config = dict(
    num_hidden_layers=12,
    positions='rope',
    attn_scale=0.177,
    init='uniform',
    init_std_o=0.0,
    max_grad_norm=0.5,
)
MLP neurons of a small language model. Each row is named by its layer, matrix (gate and up: input weights; down: output weights) and neuron, and shows model dimensions 32-127. Each number is 128 + 24 x the weight over its row's rms, rounded and kept within 0 to 255. Numbers have three digits each. A neuron's up and down rows have the sign that makes its largest values positive.
Before each neuron's rows, "fires before" lists the tokens most often just after its 100 highest values on Wikipedia text that the model never trained on. A number after a token or word is its count.

fires before: "am" 23, "ent" 14, "e" 13, "u" 7, "ed" 6
L5.gate1012:150162132134162160148117120123179149162126109154102136131125108134118089129130125155085162122117163113108098135174115121139094116116148138106138102142154141143111113120104167129087123085148183091074125111133122140142162140109089138110128095164163134115144073134125120119125155149096118132
L5.up1012:162139135064162154139165167121140158168136165152137129116114103145119110125151115095104099112142108172064145139171125125108142091154091158154130168159104115126147120085110109130097121122167137102099128122155115118133146126059125105122145134110112130105187134128109142105150168103132099137
L5.down1012:151145153152137139138152093074112143097083116100165130114078160126091136101059128122144095128128134144150137169125163098109119132154109126118093127131103095114123163130117105112126113110144124097107144122117110128139112138115161162142131098109127135125133116138136140085136146087115165185

fires before: "er" 24, "ing" 16, "ed" 8, "s" 5, "ers" 4
L9.gate1014:136105139090117143161155115131084123173123138134146112106157110091136091105120101157082104125146092157151165114116129152106123125158088148132104110175104132149108130149174157134097163109125107131127100141107163121090144120127097126150143135143125153175150146108101139147101096137086127150
L9.up1014:147120117162130157149100155104106160156116139093146109137152115154154134157114174139145136138150185144121149108138102170142105149117113135124098084112131162144128111153093101178145139152130106113133070124156181184130075162150154112149125102133118126123130123135159116089161167093112119161
L9.down1014:151131129124134130117123095119112110139100118151150140112134166166142104096143065109167127116089156129117157154140134162092145131109145155134151147125169120115125102137124123095127119111161061114155080064100114126139143097151130185130090142127109120102137166142070146120125097166111103160

fires before: "ation" 27, "ed" 8, "at" 7, "ain" 7, "ational" 6, "ar" 6
L4.gate511:112126155178189115124097129140139080134101129137105153136108099174096135146155167174105104118138128127104089107135116155157120132106142128150118122144146104080137100130116104123108114117099130125117125113161132130113094111151068136116161129139133161085132134130148147122140104093107140139
L4.up511:114128133132179152127116111106144112137127125135106165142120165117129127143140170142092108092132108161127155108135095128121118149120159164125136092160153133133105137133096117096104118121102152146087122176166130114141108119060106120174144093151119130108095119089106137096144156117113140147
L4.down511:162115091120134093130130159121140171132108085136115122085118135133127138087123110151128105126123131132137122126199125168126154178159139152143166138152136139129109148155143162120147086088140100142145142127119168078086099171157150128147096172131153163137150141119171132119106128154114125122

fires before: "ion" 25, "k" 11, "age" 9, "ed" 7, "i" 6, "or" 4
L3.gate338:096131160109121160117110143150172104093135142117139132125123128121096098152125147132139091154101107103132163136182106128135158118161156093110108110159155129161105095189130112109135154141099093120115096135165107147119116118116128100152143144138127133083139138122132139106108161140171125069
L3.up338:106136086142087125104144131121115106118139148107150139104147128105125072129136122115194112138131135122146138140157124121139086129149131131127100150124128129169108167175074128134129110120101112124108128105129100124112117152129116089139112105134145165093148087123098150135159107128099108108
L3.down338:117111146155168123134131146111124157092148076150130116101119119144142168121096168116129120113100138076144167098100160119166122152115153126119151144134110117107096149162113165099103125134138156106141182102158116134148089134148121116131118148152118124127109132094187095108086148125125058166

fires before: "n" 29, "r" 13, "ation" 6, "ed" 6, "p" 4, "v" 4
L3.gate252:130143129124135113125148098108116127185120106156131146125142116172093201108118119131148075114117120131164093087156146083143130105184147165090147160121122123099115110122172185155110092125135129129163108123130096112101134090104102133105082127092123124099126142126152114112173132101132125133
L3.up252:136158124101151160132142143116141147145112128140184168147099140158145163110126153124124097135139123111115060133134176136128163135149120175160110169112171117112128096156133122114141068150159147107109144138132102152144114111119125126092083122112109095121157118102154134084146095092146136154
L3.down252:116121123169145121127157140122139175115104139133123130140082122151139104145147111141119135127115125115129143158148121134130144092110129136144154132086085130114128073139130146137161108166165124123135190144093143126132165139167105161123156086143136128100121083148136136145165081124118151143

fires before: "ment" 22, "le" 19, "ed" 16, "es" 11, "ing" 11
L4.gate1199:138129112105114189107135154111145165119098105147117137121116161122117125146107117114142190080094137120126133119108091107159156107152132143158142147128139119130139098166122100121093096155160118115117175118171107205121146142134076123124116154117136158138158162140170125115151141194109130107
L4.up1199:119159130137102153118200098145096140107093138136130118060142150095118120148121126140166118084128135138127128140194120135135146110155084146134134162155118109117143107113130117139099152125112182135064131113145080139112141139104103106108157150104139144149205116126144151106097108142106112097
L4.down1199:092099146127180055162132096102102150080138141136116130128092155112116104091145115124121134113131171149121138153120155121097121137135111140112121140124120174152096153147130148141155114109102172145098121144144136134149132146129155149155110142145123112113131139137141124097141115098093097149

fires before: "ed" 20, "ing" 19, "es" 7, "e" 5, "p" 5, "s" 4
L9.gate129:107098169127148116141088131129097117107049093112157170134093174172100086111134107153158107161124090085187119148100080110179141140120136126122105090101166143118092177122119147148131141148134108135100110094139138128152144157158132132138087114156121120105127109111150130171113149138121086162
L9.up129:138104124117124147153171109138136116097184167107106085126090118127106105111129113102085107114074115131169071132099082143133115122200138136085134089133132089112115100103121142110139132106110100116102138144150102122081085084105145107125106165100137138108122150156126162144125139132136109134
L9.down129:133147167116137103142100174125092156142102107102100154091084144101172164136143111121132137142113129093138148156151146111128162138158131090147140238150104108116141119114113160099104110131103171145099161126131134120120145103131089115121126114087115138145145135128101140112103126104125092139

fires before: "t" 39, "it" 9, "ac" 6, "ity" 4
L8.gate706:131135134104135154132099099123136110152120119159118111136120122122141119135118163160117099121125125128139165123152127176165130130141129133145157147093152132124138124104099094116124105125100144105158091095107103174137097159124132127135118102097163187135150090135128131146080143171148078158
L8.up706:175088155107135139135107134158116135139149172115171162110155106095144144142163135155143135125116116149092142126117153072146141081156131137146112166124102131137146124149098137177119097103121123079153113120131085116098101138076163121155168162162092092105111158164113098118112131137128121147
L8.down706:160146130151145107164124111155111084144123142123177133105159150098121106137157158158086167141089135159151150193155128160144125142132141142147145126109134156145128112164129144099159120125144125109144136116146145183147148140107162138115155148140155107143150205145109116159108117109141125130

fires before: "le" 23, "ow" 12, "e" 10, "c" 8, "ed" 7, "y" 7
L8.gate967:186123136143128108120134154146091131125152114143161121137138112088112120124113119141100134140151111103114155194130155117110110095137115111139132061130100110110140134163105141124142180115107101107145119159171102130130116168112167097160124124137131116118142094124125109119143152142106158150
L8.up967:147091157088115154147163168151128108112170159147140149117114089108148124168138176135101124155154097154165102161123122128105149095151145109107119149153120111165146118157101140138108150094114104146086154169124124140120111132111127121134122104141129164139112096133110077183178096103138143130
L8.down967:158116158133148128122170121118140155149136145102152107110127109088139180090087104141155094119092118109131112097153122138100104133132116138080109125136142121131161103148108110076120110106119151098127118107094128112087135106141116125123175153135148135108108179043136110149087132112092100179

fires before: "ation" 18, "ion" 18, "ic" 12, "ar" 8, "or" 4, "n" 4
L4.gate1340:146154141143139139150066134113144109132071116137177109161105133142106150130142134162130099150134129114130093127113126086116126150109113084102148124114104109124119172069106136164140151112108140116108152125133107108136118156115114116063140164157155153110110134133150143125143088135122150130
L4.up1340:159136192135117142115132100127092133122118189093181111143061136147118151116080114115119162126091084158126147106133083137152113152119163147143141098162158122131137082140159147141147148161122131129113090149077132111162129086144130126149151098126117140122117134115112153116123159144126140166
L4.down1340:140104164145147111131129132157156135144092108159159127144109135160155172099111093104152148134134184144105125126100127136133110139099111132103126132131116137155124135190122126144098133117106141147116142119105101067125162109119117142124113127121092147108118122114125139116109131108127164118

fires before: "ion" 24, "ed" 24, "el" 10, "en" 8, "y" 7
L9.gate836:100144162157139085089116153098146124153149120128130108135103138092115112143152080117119145120107146169160163145158141118157110117096131130125139153132106090095123190135091135149119098119102153121147151138092175133137123089132137135101115130122129161095118138107173122153153163108206161132
L9.up836:157140152182121130090158163114155145095129127112148167111123116137172145126145112129112137091090121116125127143145165125143127101159133150158150173136149130119151160130109098127137125091125129104133135141129095109127175157145104120130139119145173100138130117154109103134127130166140151143
L9.down836:102088154137131099146142113144124118125168108142148134153095133142097160156131153131167130119108145077148142109091107116131117159131138093124164089127100119117099099114098123118136147131131139116093152082100150164120132096143171144127123160123132156137135154051124092138149127100115104170

fires before: "ed" 15, "ion" 14, "e" 10, "ter" 8, "el" 7, "ing" 6
L8.gate1169:111136151132160141103155138132148122107072103159123145118101188125124153114127145151123096149123112136143099097102093127106139120114103127129117172093119177121138150119112164142139111116113140123142117111115152128135140183105158116100163124118108135119069126131119134136145110171072139140
L8.up1169:125163154148079157080167121112143147115142119113132147133111138128088162175109126098116149121128158151118103125165137136160098155113134142141122108095164096104102147125123116045136143127128128117174170160142120109104108103070114094133149154171151162102114152131164115125088140122130124144
L8.down1169:120139147101151082134145163105153083135120102154094124058114167162133154115135125168137069109100145110109109151128144143164137144175159105078141158145106159122181126130104153155120130107109124148116083122120127078114155185125149104114097128131121149134105104170118116137095117138125139111

fires before: "m" 28, "p" 14, "ion" 13, "ou" 5, "ed" 5
L3.gate465:104128123121166092081125067093118132159079109151157188130094109153115088133136121144131129153148145160121141113151140121159138114124122106119131118139109087130135124094133142153138154122130114114142144107106108148121122118116107120168115100125067136186165131139118112153131131140104107104
L3.up465:137108099136118156140102151092138117108164113100147133121105157100121113110161109125103137146103086106136123123081099152150095101170115131096150100137095101148149109143090131122129090129136073187104101150124130104096119124133079114125090141121106129124126117121187126107106148135126143115
L3.down465:125098188101171172121172126102093162138146127158150118173102131157158134106157125114151137124126117125113125144154119099100142114138139128118144109121134132146120143144114139135109106122099109140155151166150115077125130123118123138114110128116138133091118098126125125117113109132149128117

fires before: "ed" 17, "e" 15, "ue" 12, " |" 6, "ing" 4, "u" 4
L3.gate54:153119128105152122131122131149123107124132143108147113164132077130143119134157141131121143174137132126081145131141112100135148117146159131097148134148106115123127162109121077135113151137129112111127101137156126109147103156153133079101143160089131146092120141116149134154161092143139190157
L3.up54:086134121126096147110161079112135112155128124123109165142096087130102125088082108168108122136144158124141116120144128141110143109124084066154120128124142144116103130139113138083109139144136112158131147121116183133139148101170089132157170160150129140130145153143110156107147125138119097123
L3.down54:117168112113103175122119090098148158124091108163124150147083119159131164134137116120155098100125129144126134128128126142176117120152132127126091118144138155153142161177158103157149099112164109097079123136123102091127100126122137088131115131107109108121102146128125112130104101143153162163

fires before: "ing" 22, "ed" 11, "e" 10, "n" 9, "es" 6
L3.gate944:191108124126112115148139147171081147168126104122137114130151152141108084101130115112111126146125111133125162128101110126118125149137138128140138088115078136188120123132120105110127128118094124120114141125131124114155098149179157155085191165140134113089144102143130113175160119108094138180
L3.up944:145167123155172126109102117153090139160163135173145171155128130097152110124117145137136163105138118125132115147131125118131135117110140106162163145120119117161118094161100129125104131112135124140098169146112117152143088119147134092163115121120155098093135128177121111134119131140098126134
L3.down944:087104084186109150121157097121177121097162118125164125112107203115144155128075137132151119096137082137105097106117155157148114132142129144104168099103135097132134151122129165120129154149091129136121157158101156111149134144086106192125149154139133178076128130145148119150134134148136115117

fires before: "t" 24, "ed" 15, "en" 14
L5.gate227:105156123096089122143127109163153157156133146135099134143134156166127093160108128166115153118122112139106127154164099174151116105101134150133162131130125153142148133162165095139140134121128176128117123100118138166132127142104160128128112146117159115097116108132154099140133113164137130118
L5.up227:130155122135175132120165149121129146139105185154129118106082126146120137109113135069135097119098175090145134141091157151125126114120115100168127172120105110124135129124112128162143098078068129065132140125127119201134101160136126098131149126154146093161150167147118129123145147091126135139
L5.down227:118086150197124089171129134092120122113105123111158159111140103137109153145141111150114146141103123173097158151125133111124108116119103173160127132089125134155110097120123106158117105112105131124142114145110088109121124168115125130152094135109110136145099131145070128093167104104141149142

fires before: "t" 21, "c" 15, "it" 9, "s" 6, "l" 5, "g" 5
L3.gate524:105090168148127126140122133153147127127120128143133161145079104099120169115155094112130142142162121142137059144164120114112120116154158106146150129115154103126158139123120151163102118140144118144138159140129109133083153111155132125162119151137186104168171101073162139118135114106154076151
L3.up524:111105140151132130145127146106117145125149132141112119131104103149103132122149115111097119101137100144157144148119106104104116115104154147147162109115144140110147137148125130135155151119133149143108213157155124117119182139155129120121149172108125090135124162128196161131149080084080089127
L3.down524:162122122071127130157147119125135165089104102113083085084105101104129100110087129067153122136125095142128124138120123124125132117143155109121153148124167149141114187096106144125085147185155114174112107154101127117131148141143108121103120148161115095172190131122121118109130127170131112093

fires before: "e" 15, "i" 12, "en" 11, "ed" 8, "ar" 5, "ol" 5
L3.gate1247:197128166130109086171101131138152138172137167157174110141147186156113110123150131139118136179096075143153137160113089181140147088097122105123131121090119138172121123118127161145141116086106151113135101124119123112136126082147148151137123128113128171126118116165108096126168116113087107127
L3.up1247:119110093146122107152112129155089095146120118122157149139113161137122129091138128158160128119094132142108111124142143124122165092133129101101102109153158106131147138104174140177112114099112111123132104164105110124133113151159116146085140101109115161068168093129109127128159124186107135116
L3.down1247:130097113136146138114094096101097130137079139108151120147157154136110125143090125159131118166085121152069153116163138129126157094132122151156110123148157097098118157143133168123143123132102114134117140144107108130171115126117117148125082163158133116139121101124125139146141190141139129139

fires before: "ed" 17, "es" 10, "ate" 9, "ation" 6, "ing" 5, "ct" 5
L5.gate868:098106142086102147147132141136134138176168104104125171125115105120143094104130121147157092064134146108146152145126163094100131142166125136101128144175124090138142089103131153136108130114101127122134072167123188131140114107112121141109115123132109154109155164123113084140188109104126112112
L5.up868:137128133099138147149145090119154125173120138094148162111077075132133110097151124151164079131150160152123131125131141153121136163147121110139113184168173104141151113117100131148114098132118120120128092145139126052153122158139135103111132104132109114099190149131101125120156142120145140148
L5.down868:101122151119130127156169097076131124147090126178135148102097142145152136143143101151151124099138125138118156155136147147164137199149143144163133151108098112137128143137114159131153141104124102120161158143083116089131105119145143140110126111153123127140099139127132146087117142142166117193